Part of a small language model's weights: MLP 1536 tanh GELU, biases on query, key and value.
MLP neurons of a small language model. Each row is named by its layer, matrix (up: input weights; down: output weights) and neuron, and shows model dimensions 96-351. Each number is 500 + 40 x the weight over its row's rms, rounded and kept within 0 to 999. Numbers have three digits each.
Before each neuron's rows, "fires after" lists the tokens most often just before its 100 highest values on Wikipedia text that the model never trained on; "fires on" lists the tokens most often at its 100 highest values on Wikipedia text that the model never trained on. A number after a token or word is its count.

fires after: " |" 49, " " 21, "|" 14, "1" 6
fires on: " " 62, "." 7, "25" 5, "200" 5, "4" 4
L14.up376:465518451526519488535506483495476515434552500426532477591433541485465436415539539531484459498483465519552512518509470491460555502514470503583478584553568516592460442495509401516562480468450459467465525535550485474477427454415487540528441512472566478493571516526459498443551545513532459507444505448430520518395490516493496568567514483520547479441433516445486508513523450499496562547555511476535528538522541508492452484513529474620488418534471454440485507482474536512510492462545500445498523527459523505496502453487476548566459480548567480471505514471478546454560593474463455501480529498487487515446530524508487517500413471539542458474533566587507436508529444495499532535494441525518526434540537494520462507474513384484460575559538493555531506520500490491477492539466559
L14.down376:495501512483473402435501492480512486546407505492519501518594452509479468517540508468525503512497567478654490481486524431501566522543482483509505499481393512504539541513453481566483481503521466467488501561504495458418523490520534541520511477538443490529458500504517491471483516540508567554523466506556523431584454496542578474443552487532472454526517535496566492546474520514504513480470485533499484478415514434505517538562522507542477509509513559519545508502499441484538481499518543472479438497504519503478479469501473510432558459549450443527486428519527454453406479522498526489442493551513507575483502569516543479497504467515464494520552465483411420513549512473516492533496516487517586427503545410566497534479591593500532447436444554506576546485465488437542506473580479

fires after: " |" 81, " " 9
fires on: " " 88, "200" 4
L14.up1462:470460549524526520501475470493502506455529543512509533462475458453481466493440497537569542540462540595499490564525531432515509486479525510450455465527567437487536461532435489524583536397504536473536468530530472504492521486577448513485487498527463557420493513494477571467447485573548542488490521542486471530536431497522440517481527450518515465505502486513554452522453509390549537498466476532495440463474461504511527452441493492586470548524499441559511495490555495508561563566429503495531447530444439470508470538470490532551512519443507498515427488452467429525528478442504441511476477446535484506524520551520476498551504577514511528528405529526513485499533517509448422495480533456474497558506547534536509528419531513517579497499514506493554539447509503509453498589594509
L14.down1462:602507509474462466472446514524446456490466520485513501535479483516480509441503500559484436498518512405620504520422529545536557408463521461543461529509484447509464527505536538461568463583443558534546507533483505504493466518567441538538502550526453573538465489486523483499564538504445497489526476530424497481470506490543493504528530525474541525519464515584485477490511439468503535535514468430486410522449444552537501490531439499469532466523539473467472481478465489551542489429504478501477506510561484441479461467498493453469502487492457508518478479537489592478533511492494566499534493555496519476455503582562549492511536563553416520533446575507464480564505488453505538516535494438459515481559543515500463626505491535533501444577506402457565538473500490536520545588443535

fires after: " |" 95
fires on: " " 100
L3.up1314:564498439494479510523529471512451468538513476537559492540464452588517527493472448501546450469516399496510525524478493470482452494558482520474460520588495518550494472440467450517501484516485550496479581547552491438557464488543507511468531451504525504396464534508533461515421560488507448455385463571574540508459472518537504577556478552573442464465556532441517497483528401537549497487513491517461502498505562496562432462482478503500490470503521474454528475531552462605526496394457415535561491528541492469524548522461554469498492525504532511488503535470489449535412497547524492507481505543441504500496472550468601569494518456540493480555498512557530512510480528542504564524487506580515436513509481463532462552483468489489454407566493501554438553476451485472579490471546478
L3.down1314:509532498517428455514483483502525486482556470456527504492465525499531453518517482474532500545491424562459496530509472492544542562453526517463558511563472524410519463520552501506521487479520513461543503401502516470505496560521458528511516515505450498509508455504473486409528515520510516509565448454508508507446551519488513491509485518441507482515507551478545561489424454517526498425433521431567571546498496514444515462547562498437555474503542490517426489528476540493530578481493515476456465461502440497528513579499485426549528559477523458476462545437495474505440403535482528542469530523458471533488514465530498469444518464509574461521550463516518512476506500485479485487568509482468431446545494522531466542504493473567448527530467540510414462578481592465490546481506522

fires after: " " 46, "|" 13, "–" 12, "5" 10, " |" 7, "6" 4
fires on: " " 23, "200" 20, "–" 14, "201" 12, "202" 8
L14.up1517:534580462463508579497500416472503525559492541430508539525456520497505519460468502529528457461486509458499476508488481428529479405520471462513519452363511514483566500456497544520477523527510559515510502434509480485471483513480529487467446441547569497496481522458468483481505499514499514460509474470538513430540497470531520432559503506382492504453517519512467479546457489584411470479460502475437586528495505492459544507647523486554464495508487475526533501513560500523514532462494510542466446518453523488543541470476507507503446545385577464439436541530509578488536456590517517497498552426502570497470515538562490491461444499501487531542465569471588476520510445494501538477441483541540514537511436466571495420472418535445455532526542540458559526527532530496427543571491478
L14.down1517:500518533460423503517491446457508501439518556471484483563518476516495514521502514451504453450510449508465479507535446491509437534525555499512511391449542486498490491400502535553516521584480553585486510481478466568477498538504573527514459470444555512524439537516461451518489498524479540401517460475586556478475613484615507504477480532480569506564466446449510483485442497525449520507484494476569498487528519468471483483549574528558513482483460444466532478537490503501516495499456503488541548479495503461528560498594478439492460579514516541455444490479464445550487439540471589511486492501539473513495521448443549465490466448594460573484535462521570478443523496463503582563458458401483499545526526563510527488535456566497514551567513527450590450451506488446462575461457512

fires after: ".\n\n" 52, "\n\n" 6
fires on: "==" 51, "===" 9, " played" 6, " " 4, " Conc" 4
L3.up47:525553478515559523447524463472476506484454356499509497463462495546484466484479444453513461530528554431539412539539543517553617463455428477501507523543546449479473418497447551516533479488443522479551495580539425487503423437519512515454512516442510536468521544562582482507521520404482465530500484508517413470455429551422527523572517519526391532531461525499539450528515410521453444517450482498495517505534471466455497470506491452581534528474511484480495505495548487460489501466485493551537469570491465460460500539492533498451476462559524548514534513510520529454572462452441503504526530463591494489523558506535550555390460488434478440478498539509411481473519544512550480506478492542467537498523458447572496487523510474408471487538536544499555466513510416526571452506488529
L3.down47:500450530527432501609508530574513452478536508522480563497482531516504458476506459568557501563526481491468515526478508490570421424466494497445470528556543461508516566441454521593480456536544480495521546466451575466529544584528433484474447542503441485530506519481505459465492513519457509463426501469423482489405477481457449517478505402458510558506474526518580480509476509487564479413440563628423480505577469507570559526440474527501423518543480549426462547491539520518496519503467505447476501510527456478447482419443544436392476517491518458481481487507508482548479497530468501464543500483501454475539511553482520462562468470526538497511473496503526543536455512519513509487500476443443509532478553551534489501424492496523486507531553545468437500444493477558462486518545523

fires after: " |" 50, "," 9
fires on: " " 36, " Ret" 15, " starting" 9, " in" 6
L14.up928:458457574456539511496570455421537458502480515553509521531493516552497569392506528515533514546521501493462516493503486483527543494519459554614528494463505497581495515487499506440539535462464448556542549506469532467479494503435531533482500472539453578551512571521523522539523491486535524520513459549549502473498535605545612437593481523530459530500460515505501494445445482526599483498435470406505533563533545476537516503519467481462493538531532484500529558473430424518498422503494472506470479487518570584470500541438522545465449448463465514391464522527439490536476524453469522533513505489580528501484508506463451525479530565466474468496472540466568444475512483552538487581508487461535525541430505508457447515491485510480448498520528521527534490586499503502512474525535503
L14.down928:532488542487532433542462521526530494507410462467511464452539441466484486568487522549507521576571551492540454541490506451495485513469516469513511471518476466424471523543466440528406488411463402525503504450447473517442540474527535510517480436551481519546459527413474485530472517545460565494524494496510575460594479551510505495603512461443576400524483470554573529528460481501491486529548543420510516453504479512451459472507527544496454464437416612436460463485521508449538541547409602498484506570496442588466451476516487482456510515506538459504464466519555533444537517490555522545469529421496558520501517528485506539537544499510438436530483544518507541479503464464509499555445513529490451483572570555435476520451523544526520536495486535530535442490504558533512506485540523

fires after: " |" 46, "." 6, ":" 6, " No" 4, "," 4
fires on: " " 86, " $" 5, "." 4
L14.up1508:470517464453609590490517486444487508429485492475457513544502423582482534489538537514528481552503480534439539492531459580453469467497485555463484580474463501488461548411521537455464520457498521524438520483521453519493486496475426472494499469583502513550551504516539540510468488460510571487493502507488538513526537444505562473490478582528502467461532526483563464513531487485519436466546520523510457554517479509508524494472458542460528552458471495534475603475514467491511533514478518491509518532466505481574478494541426473480467568450486522466518563451349446499466519515504489465508475504507488501585504470483471549508460477481534452477527421531505605529541472548571477552476438467564481472566433518486485520511481533498520518403514463570552505509517576511445527494503501
L14.down1508:521510542488508539533551497509439594498442464486419554512470439592540562465577570563546473458482495538415513515519511507543485473438496495540545518469530581502531415511464540483532572562539500550422536553429417447482494489520497482479514532528494489531457466490520527529518477455504419495534500542496471492565448469515457486467531503508506469443499545587569467464484448517454575460492532462449498501456554478522473467460497530485488513493500571462514566557502551493439569487466512498493489426520433547481481417571446513518507488500516534449569603470508456547521565565494480521487545525456496465511487483481529516547529507526500462557499513512475616546520429490493460504458572491571436465449551488461498458543515575508499516440514483575622486506490525499492485496475506

fires after: " |" 50, ";" 12, " of" 5, " a" 4, " /" 4
fires on: " " 78, " -" 6, " (" 4
L14.up312:539535573523534502603538443497513461523462516573486466407512488512526451496510523550499544459554544520419526470420445473495467496511513542537474524447582525541491538467488505514551496538525501491490509547471550472451524458484467561456483455525525521503590577537544506517497393498478500552509512527505478517481449541485475499513508518505503449457472523439447525432502449495409542445497492510474511542510461535527468407577552492505531493534502504508471533525593494467481550472418463531410477583495531473513487416449458432530440492465490458457577517509505541520492467459490455439507511541429453525483518483606548508496508520489529539474479490489486478452575442527515504522546504515492455528544446489515473465466430522521434442543537580508498456541539505511533602508450406
L14.down312:491490466546502456451406505514505534486506553446467539465480473496504478467550468557460517491515496513407493480526466505580557528541479510540562503510474532450530496509477555554466475533488544457491452529488428586514455523571461520580555492477529547509432516562549444466501518544484522524469476458483512498416514458527474524451429507484519546476455514539555532465560519412502473493400401494474436540514460462497492455499464506491495525452457468476539495554457491508543537448557489511451551465457486486475500509433541528497480531505525496520540530535424502489506506464545468546445567486531540471516473434490451558488506554492511524504555465552479478566487498460475492515508561514546509579513441566537469470541458555431530560456535452585536371599554546506501501451521529

fires after: " " 40, " in" 13, " the" 5, " (" 5
fires on: " " 51, "199" 19, "189" 6
L3.up223:518481434442446527542524403571615414472556522538425478431418493545498530587550471515429566502557460505474436505500542521463478489501495463518502439478545427613526548487439441529463559529475482488551556492465511509554508523522566535524494461485568592525533491492499510488448521412484501574532435522499491501440547531475495520478483455424560567482487501457503575447405449490509408458478416478484530481512522540534497534506446437487511459509584459504495529488512489526523508512485500525566499432441532493533561500495546502479454495498491526448516495516512463574522471515505489517561445440561458515524506523492468481549423513519449548512513497577481497526499540522530492521468505489493492488446555427518553510455480538421447495586503469474523498483455453535465477449491516
L3.down223:542460444409483476504491516544510489517491446579523514511482477539491478556558525459521454463470538453402549536541520502497494498468473495540503448550563510448565507554532479503489503516471515430528471514462467497582485435505466496516532554514510411493500506446470496438565535454545445455456520512506550513479474460560486559479529483512490418507477462438546495532480485454450492532459575511509492512463577550489494551458445496520585474509488497472487505459563536581486487519582517452433473546549418527484525473507493578564477549527495474476502543517459536483547476509490447515454501475447500487549510519429480493446516487486551454496516462425544491555466526478478495519451581515573529450530522516489467506551534558511464508556488514502513530616471434475500493543514504

fires after: " |" 62, " /" 11, "," 6
fires on: " " 96
L14.up1032:538497538425563486473544511438486427456484490562441453459495481526502456469538493533474494468551535515457567603504442516453445558519485551539514551462458526515470515438532461450498514521503464508479505478479493519478526504444443471545518474520501538540521500509482544489485504520446520500453449511500522588482527562544518547524475547542494495468453481550468511489491510492473472448560543461495496535424513567529541383499492529503467535452473364538497537546475462554548502484467520485470515471461534464524509525527523475527524469450401468422482459427462488559515464513452485507464520508480604517495511560469516469494517518470448479510452462489455490451513495527555509455468525464517454490418513497555511546543472569474476518532558508551524541557530500599531506490479490
L14.down1032:555501510503620537519554505530503506468530583494467502477531524545503486500498530536483508502560524531323528506536503494470481453425491570484496500449520552499500526529471514487530548476535494485491521547492546520506496481458525469522486558610485543487565469453464438463483480485500462499489525475497485499496514513527417470473490511526537560458476485605546537460496449511499475434531515488547456452449497455521533519487489490556492482462443518494472503459484493514497505448498507526466431482445548452481548483509482461481441539471560532525513468437468480488472500488452488541500531496484550458517484595493470547551472477376460444535469528566545454569526456551449485535553516463518463495505475445502516494453507541478488444553473495595549502571477549507460493473449528

fires after: "|" 24, " " 23, "–" 14, "1" 8, "2" 5
fires on: " " 34, "–" 12, "201" 6, "202" 4, "196" 4, "194" 4
L14.up899:433470535503488499466599504430504458486511410477520539463476477514441469499501540499439506514542480479535544519538457466544527527419516457608502509549505523503535522480489552413477487479455533441495469552505490549501503478526480388497481547524506523494513521484502518496506488503520539494508456468454511511468492446524514459476464512524460509546497473558591519472506479469524465488472516471477557500487530562454492518476540527540555462550440489517474517480488440521436514502520550520520449437484402490407498467433490547509448424556482478514428511483501427556451572542467477481468444498499497560456537481614450443467496598582494449549467471484514490511504544482541502586454483484478497496495527479437477518510518496539555503477494529525540505515469500501474498532443504
L14.down899:500517600508481467468494557493543437561486502561535402453497515566523504491484559482538542528524541494509532490441526480425519525587544501499522536570464464565548471550514451531460444491457514481551489529546454508533498502471506537447434458491483471457505506583547480494522450486470492473503497553526502498563478453474496479490510510611532555487556472432482454508493492465473497467517494491501477530474483417485499586493548480479560491451485463523560421489533490486528457510493463487474542534467579511401473519521518546426528459439494517493579474588550400478462530467465418491477476495473463519521419543468546504419574459506454519556538504585517554477445482437515591513460530516549435472497480514483536519538506462455442531517549509573509521499444489483476458519428522

fires after: " |" 32, " " 17, ")" 8, "0" 7, "1" 4
fires on: " |\n" 37, " " 30, " |" 9, ")" 7, "\n" 5, "0" 5
L5.up126:491583577494510566475475531529452456540580534550501528509413566492521485574567561445559499545530471517475481500462525460508510548510446499529500438497499486506487376538440541518552520523479572541465556467460457466479544542501446520516480493447460427460559475432505579487562515541505463463534472505484518547486477517499511546447530501556474507496476560526582530417490492506499509490466485500409568584481502461502526561508525460432467512519510478578558403479502524594515522474552482500501512486472481535550529490519502465464431516479511482503511487478527462467449501534517520473461463432529608472511453481480559502420455501541510405409402472511460523526536472500496558522494478543466483518500533479515487438474524471480447447493455538540541546416468542481426438533477561
L5.down126:547445504500552462545481432516443497514535567451501514500531475474571491493542488493544499482500505453481522524453565524442513436457556447477540504539509516519470475485510512453534502473476518480480444523535397507515534574419480521479465577560523506488487435539506546513530551433474521487547462444535524521471560496520519462515488457544500570469499540464561475536443485506513534519488416486450486504517449507488490495474455564583513497470491486520473508484542504536542554417507452472555510531443489503519544511556489488499537506462572475469548525409452443554510445558494523523556524523514460445430563442515495527462505524513478443477492526387503509514489439490523439495477494488514424471522490461525524442521521512528545480417471527527570520493544563517541551526418526

fires after: ".\n\n" 73, " |\n\n" 9, ").\n\n" 6, "\n\n" 5
fires on: "==" 87, "===" 13
L3.up1478:549523473526487498546478505494439478554499579585481463434454505512521435474517428531508468559525462455545528546496506511453473478599536480490560480539497507461482469433466455429465543449526507526531482508496545503544534520501504433490477465504501537522523482518529532489477387537563530561505508468491493516481479531557481549536442449474510464508542500479573467451530491511570501531425533510488540514527519448520528562491545431560525487448471422500554516541491497533594575487516532433481440492517470518526545493453513486520519480517522518491548490454433477556570466518520495490546484423505484532487472517414532512508540523478518494482482483504491478487468511460429596477503558572453531527478514488432419472511467458520524500439527517541461456514477521481544531468462528
L3.down1478:493487466493465518547499523516521478481483417478457471498528479620548446483533511469513496605479514488573512487549596469492484476521558472420548525441539516480496559514419490564578498473570396436393516458497512496464466513550500473531450465551510546514488525475482470532500477509528507516488515450520428531536487522506469500595453504419484514516478539537469461538494486524486462445481500590513460562510524565546553474454583502505504522456464484447517536516537534479497519559510411488488501543472493502463525530523518477491575485453541441460494538475481531451458470469431461484500461445514481531493522452461541512525482544488547522574516453478566550482504477485522477527519504530542518469471546493477472470561553542492469564541434493554439522506506475544499609446444532

fires after: " |\n" 48, " |" 9, " " 8, "0" 7, " Goals" 6, " Apps" 5
fires on: "|" 50, " |" 23, " Goals" 8, " |\n" 7, "\n" 4, "202" 4
L4.up78:523452577456506540504422474492475449559473501514503474518510511485503517543529460504491462529478520558488464467501528526511492567492507468502482470537532442545529459518566533563564569505490543476495552476483429548532478474502488551487490502476571500527516505486506548428516478439471545544470458544542525484516570510497517583550452499576539534462517490528452538511546494541464575513433431486466510524514531468560558570571554499508416483495517525481497494471565560492473513468539492494481555446518518458489529454485483465444490579545449594437531524465495522522487443462529506464479462520435491450561432537525521439438501546532452521489480512490526498501512520518499583512485463512362485471407442508512584498490522475414503531431412454460485483532479502439512527505453497
L4.down78:485460478517485427446470515495525557455531464482501501461529512550489527499579485462488481513517479529534498516428497524490478437465504472508470421535539549509482485505488577476483487539488534434500501496473525461541460431537469545474474525487507580564496567568486554509482468500466489554512453496510648451522531504535524488526519477478528449433497567484455465538562564503511520461529494521432490485491571532507498513496545526606455440494480394470455461506519526524534469458468496539537531469505530489472550454512537507485526487501519561537558513446507539471399445485555445459485514456497519479492517523464551512560555482495428545518466501440589472467536467484497431584506455520531447381455502446538491542505525490442493531424523433468450464534519501477423508565490561

fires after: "|" 27, " " 23, "1" 13, "–" 12, " |" 9, "2" 4
fires on: " " 39, "–" 16, "200" 10, "201" 7, "202" 5, "194" 4
L14.up991:455508541482450562497520440524468523520490416498512578426488450552490453564507529504577484495546460522520538577461436529484494530529476502513491446490484506498480537491517477486461542441492477533506531507524486529461460556529536440543473553476463468497472488518534499481452583451457538498450495527478463486500540492469578486493471531552540504456522505513533529411505427462553488509499496495504528484514534518451522478409492488492545486619491499456488498538514477468415485530453497403543461488474487486382477409495463486513498492539404467426524501465543449524511525593470458482493540471447529548557469468481538506537651554564470482512532536434506466536489559452540528497471488532547538588565480528506519511563571497538566469466445477546505500519481456526406488524486494
L14.down991:457447494545440503422457522475518522422489554498540492523514470559514449448458492573569530615548491455504586474479591544475463491439486516544454517532471493519504484556480534516507493471439440561472501552519513499549404478543513476447502467529469489491502480484480475502521578514477561511492504540495491497527526512571522559476420528542542502472481483529535478495452489550480500520543542482535482496471477492555449488508502492488518478459450582504505556451460480515468456490569505532480509516474511509471534483480443479512499460461431502435450540491479474513544505494576442542510537442484560504428475517433526512524503552531452493550542496554449500438469535458487582450561570384499473450545559506441463527494547536475551450529524476457504465425475493432505517529499513

fires after: " " 70, "–" 6, " |" 6, ":" 4
fires on: "200" 40, " " 19, "198" 9, "202" 6, "199" 6, "201" 4
L14.up1267:606516446441506469507489479502415428552553494509450535526462479564482525571565469484573449454460494516495525592524505463483560465496460423443477443504492499441460529429487512516530556523527464511447462482488426483509554491459516527562552452592516448564436552530514492434474542520528453518451580551483487522488477499546498462547516469514487517499466506502487569502448529479514498433493527484490486539484552435459537520524456483474480607552512582531506410477537484400548541439486463503462584520466528519506520491485549574572474484453477535443516481517486488520549492482531489507505445510458576558515544447513484465504478494472556419543447470478544546548475436514525550532515543518501462517542562531409504493471481518559590460557493485543450514503506427445522463534490503
L14.down1267:519516516470500470495541506422575524463527472468523465508481508432511473517470554502479458508536494568462460457487498510519452525437493526490492469390496512536479491638499406467515572546554466504506481524529459521489542564516534481461505581560475540529496463526478442543455482493490486529504448397533515504505540437502498413487488462496457486433556420569580554516544591520517550481453527544405509474484496529574547490523540466500442512476554478554421538477498439462497482534454503517546485502466555522460559450551493457479346511532565507477462602430539455519510520539478472530521581501530516520473435492479511497544485494529493489460450495530461493444539468477507544567455499476496524483454468470527512474586473507544530511521515552471469491512518499439498477486512465

fires after: " " 41, "|" 24, "–" 12, "1" 9
fires on: " " 32, "200" 22, "201" 13, "–" 11, "202" 9, "194" 4
L14.up1504:435533525456477460520548489494513487524577485553481552498562436500448455576450539524495542492524515556482452537512526484550521517513499560491540522496528518463567518541517556527499473423443488582485414505540503512533598533513456437518437545536493509525483536514452524519490456450538437449499526472503532472403604434509484473477476495475553417543546532434535481475509378465506479520506523486545483499452487552523516541501548479472450475460507497492521604507472550512373515491425534530558464510468486411478556538522459433525521532495415466464532489540502519508532494584520508483428509453523513540496508498490516496559489528570489480530554513456482428540559438531483546591527470523604430545468545496463564513482472477466517518454479446503429526505492494558445502477474528
L14.down1504:485472519529457457476495454482485544437482484494503534597573476529492525529502496525526522569454509458489508449460450591486494567507453492437480525464496446471544494488498560563448514522431520541513523526458527447524496457479543523517427444436467538417490448534441548497502496513550518540532493471470476583461491505453424462421545458547493554564466507456516555475502479551578533446479496553494448488489551424460482550433475581477491496472488546466462555537510532546507442462521535423462472477474478452469502512497512591491520500515499406500465540540499536500501538509544509543548483556540523479531489509491521526454548496541478519582481576580466497459484515520474487514506477492510411548498541572442507512532548463508479504499462440505450463476508501520541471505555454

fires after: " " 29, "0" 18, "1" 5, " |" 5
fires on: " |" 72, " " 5
L4.up169:517506543520528476449499574513457449544603482504539541487522454460525583524558498502486427452500533556510478479507503528513486472499523507549488479493476463472497547553554504431453473468512539579441490484461568442492505494496531469536527528541469394425469436578491401556460478510473483455537532565459500550365545440536507517427493484525461526528557530448412520522471515514547534472561486502528457531443524474428466489451548514567457457468496512543548529513482536537541466497450482527555463508456554479531578502456455476520544493477523489548509524483553508466481484567469492492418497502520428483500457479508488516514537570488466488498444522557474482487486510468491440505489595526511464450525514542492561495594521475526538517575486517474452501391484535460538546477532553
L4.down169:523509576524452546524492449538565487520508434513525513535489537468460491425514545530592523560489512531465487511478535460436427452472533518494475519459472473486535459518551535426534540516491503554505623485431466534484490469477534526489427445486512514545497489486518518537557541524549455513487451517516586475473529450558527508520515493544490500464472515579550546515511438509482552481578566429466585538497393600538536495544440532538571519448480512534412453559427493484555534511482516500557508532530416461510538485491472514495468418539499516447572477491497498474451462486464517495508472571497515408517564463553427422438481563476504497491478432477396455499508540538526508407483502474511472473469471470523489522504540432511493480504528595507552511503389549512438522459416516

fires after: " " 34, "–" 22, " |" 13, "+" 6, "." 4, " Lin" 4
fires on: "0" 65, " " 13, "field" 4
L14.up776:503579559452518544506490488499475514397539502526482609449494512519558485514524511530528530478454483533504474563447489550436508424546459503517445521518510529494478518498506505534588481453535493561531412505483496477481567469545506508475444529464464473524454495477531533460482477493527493503507488481538459522520526495566455528490529447460450508482514398504487457532585497556496515534442446524478472477481519526423547483540551448489410437513531490437512514452578516454550529535469472509491506411493492512481502525531543559522513467473456547466524501470508563417478483491510533487465536473472530457468477430469541434512435468511501514572556522540532472549541430497527455534479509421505559440498616512553513428521501455539538488440492504403525537508526457510501459455537484
L14.down776:474467426486552540509491504530499509510463438507540461440479469503544516505572464516538457525496483467511497430473525459564560443525466449510589551516449546531515499544475425488540537541528459484470575485447483513537536525454511476544562451528475543497467534486497471538473513424553472499455425553518465490527431508494485439469506468499480526569430527533509532461483485460560515526505507522525488553447468498484461476404473492501576515525426482491511503538467496521544455440473550452511490563487509455541464521463536502519575495549496460518443502579529402519458531511542510488477535501530540560457510460555460611519548537530475372509458519538537455547542454534549612516480528424473473544470476530509463546530539493507488484436509534475485469454472489523459487565506446

fires after: " |" 65, "|" 6
fires on: " " 80, "–" 4, "." 4
L14.up756:483492544501455429529520552436476509487521516488431529465461441547531567466567514463465505584444547461423530505457463531464489439491496510564515538460496517515540528530523545505498419509543440574482502449492528503452573451517558423467476508548454470507475511457393459470486481509529497500477473576522539518542551531472567497467493561457520503509520475458539463556523467458457475459574523477604500536478441575483541543501550485538509543527500535529546472550441525480499481501523507512516434553570436543484550400556466457510467475515514480461451437537432559499514515498497545502492450424535513474432587524532592477454535457484497508490479551583521421571464444432457504496461454365516451516555483502512542486523505524571480453457495530504458565465451446460467485505412533
L14.down756:474510515455487558452477511527508464432611526452469524471509483478502496453525563463503438487548543537505481509469476503558476467566575477507544450572487528420446438486519540530514495523468565454462465524527526508482452493473491526498434449557493513597494527497435485469515525520460580580465549486519537512463517478471489508477537488471536510539515478492506547390470485525512502510493550534432508480495490495545427548384487450484561472548525468439501550477513479565491502417450540465485489515466481573501466516545424477518464508613518549500552533474516549490467483469500530472546487509527510525463478484446533472580483402514517512486517536471472435516464479589565551505494509472574435470517504508490563503542506468488535473548434440448608529433423535459441486485514454

fires after: ".\n\n" 41, " the" 19, "==" 11
fires on: "==" 24, "===" 23, " early" 16, " late" 12, "Early" 7, " Early" 6
L3.up1452:494416500504518514448510455504459515477495508527481522468466476459522433507480505517537519536544420514561504523519444540494450544474515492438478480593493529490456499449459509490477505514524464544485541511551561456535472497567438426468516587539491545516480482478480502500523502484520419533483511529534484507474513531499529546481500463580521542514544518505603441502474451579529530535467454565522579440533538524496616508515490473461569502535603476514491535435576547480476531468488527565492426532509529536498556509493553493405542457436480496530471529477472543504522524563452600487498528477516524498447419522442564559491487527500483494545463507467513549516474482536542450445499462471485509429531535411499527423425485496476498523459482498491516490541502510507587491538497491
L3.down1452:561519549474518466448492506536503535503479467406508488557421453432479450497492469412469503502555494510522544580455449446537423464478473520493491499539462533497517605480526482473460460437483506517482492511555473452483560492482433455548483476482533470563505536545448480469593494455483437476513460540564497518475442517515547578474497472445462525513506488400535445505486496531488520452554538574485460426578553490455550552499435481517519451490476427525471534487548470468440474458495525494482455489507550503517572462457478458530504483465519587454478556441480449431489467506423542473504478547509514542541420481419516568524522574495549510562558492537526542527509497597482525548514515480507569532452516463475551431513516523508467536540494540551482517493477482488497491546474485

fires after: " |" 33, " on" 15, ";" 6, "." 5, "," 4, " April" 4
fires on: " " 77, " [" 4, " On" 4
L14.up178:529521512554598521526465459510548506467464522533538552490502517504538459469475568516565485518497515542434548514450520488527489433536586509448470493500557435527447473497498471501514547463547487520497540491458485490504560530509497486530498507504523542556517516483541538501502452518526483460512471448542548515491448508474541442557489465626452539498475479468571441476500496497574601518531489488414492498498420481520428456511475535533505607490452486452547501466512487508589473492549495484471461543489513463479531570469489571495521558508532461534513448555434531493571446478500471515485516528508501505534527541455484397505493553509434440577449534461598488414525510519536494481465611498534510551445448507527480534403550434495416500481550487432508510525488489502548454477561445
L14.down178:480477482448498528543465480533463506470459506497510453522454515509535447521435475529548531529547563516577535493558537482461506540467527459572467457417501482514520548491508503500470436413477441499518509529519484546515442487538521431451476580531440537548423560544484494507489539580523482510538456465544471559530515507501563493558492430538503534490422488523522479463498432546463444473527480481535429553536454529514512479478512581473439532529479515484459531524485483517506476408437584453540481542501443501497513484536439501480507460437491551487504496496550565395430505539501504539460430496489520553545497525516497471521490482546524447547475450506518459456476466565448474544506457438524585546534415553548465492529500485537427521501399633572474516548490547508487483541482483

fires after: " " 36, "|" 21, " |" 13, "5" 9, "6" 4
fires on: " " 38, "–" 13, "200" 12, "198" 11, "199" 4, "201" 4
L14.up1123:557570494456454458539518454477499503477497525484485455498432542483481482502451498490487502484492438557445470516500487456496496407524493427488585478513526481496542483454491539509555495461517489465450606533434521495505467542452546478469563524515541476465507524528473504555552377466525489495498562559528478437578491529527546505550525455478410501531427500515447509520455444505471572531448464528470427530512562483413590500487488456514461518494519480516471482413483501504485493472503544518498479480472477508456444567573465494531474550477549496452481570533462507512588452467517499460466511580507541514449522576525486499474457529511523532552510561485470521504548507533537481535496566525459544491491509521520504484452445508462493587549539406461527502519507516536484492515451441
L14.down1123:511560450545517516496480525471451490499493550443544527531515558561452473474517440526609523470495510483505511512569518501446493480446513449493517462415555423462457414522434448546487558530471515480524446491497436539504483458523521585497517490510524445502389462541509437506532433508490447435476521510547535484465472483476483472501510474469482514467499563476508465571518504475469472484537524507469481466506515502453507478554422431521482504448473471519488543552595547496513469531481483545491523549452506562474536541557509524515489478474578489493455486485552496473558569444538611507435537518531455500474538435498479571480503428555514514543439517593577527488535447519518520495547477515485542544481482531535484534533476560527482463531484505441515494531572470503487530463503489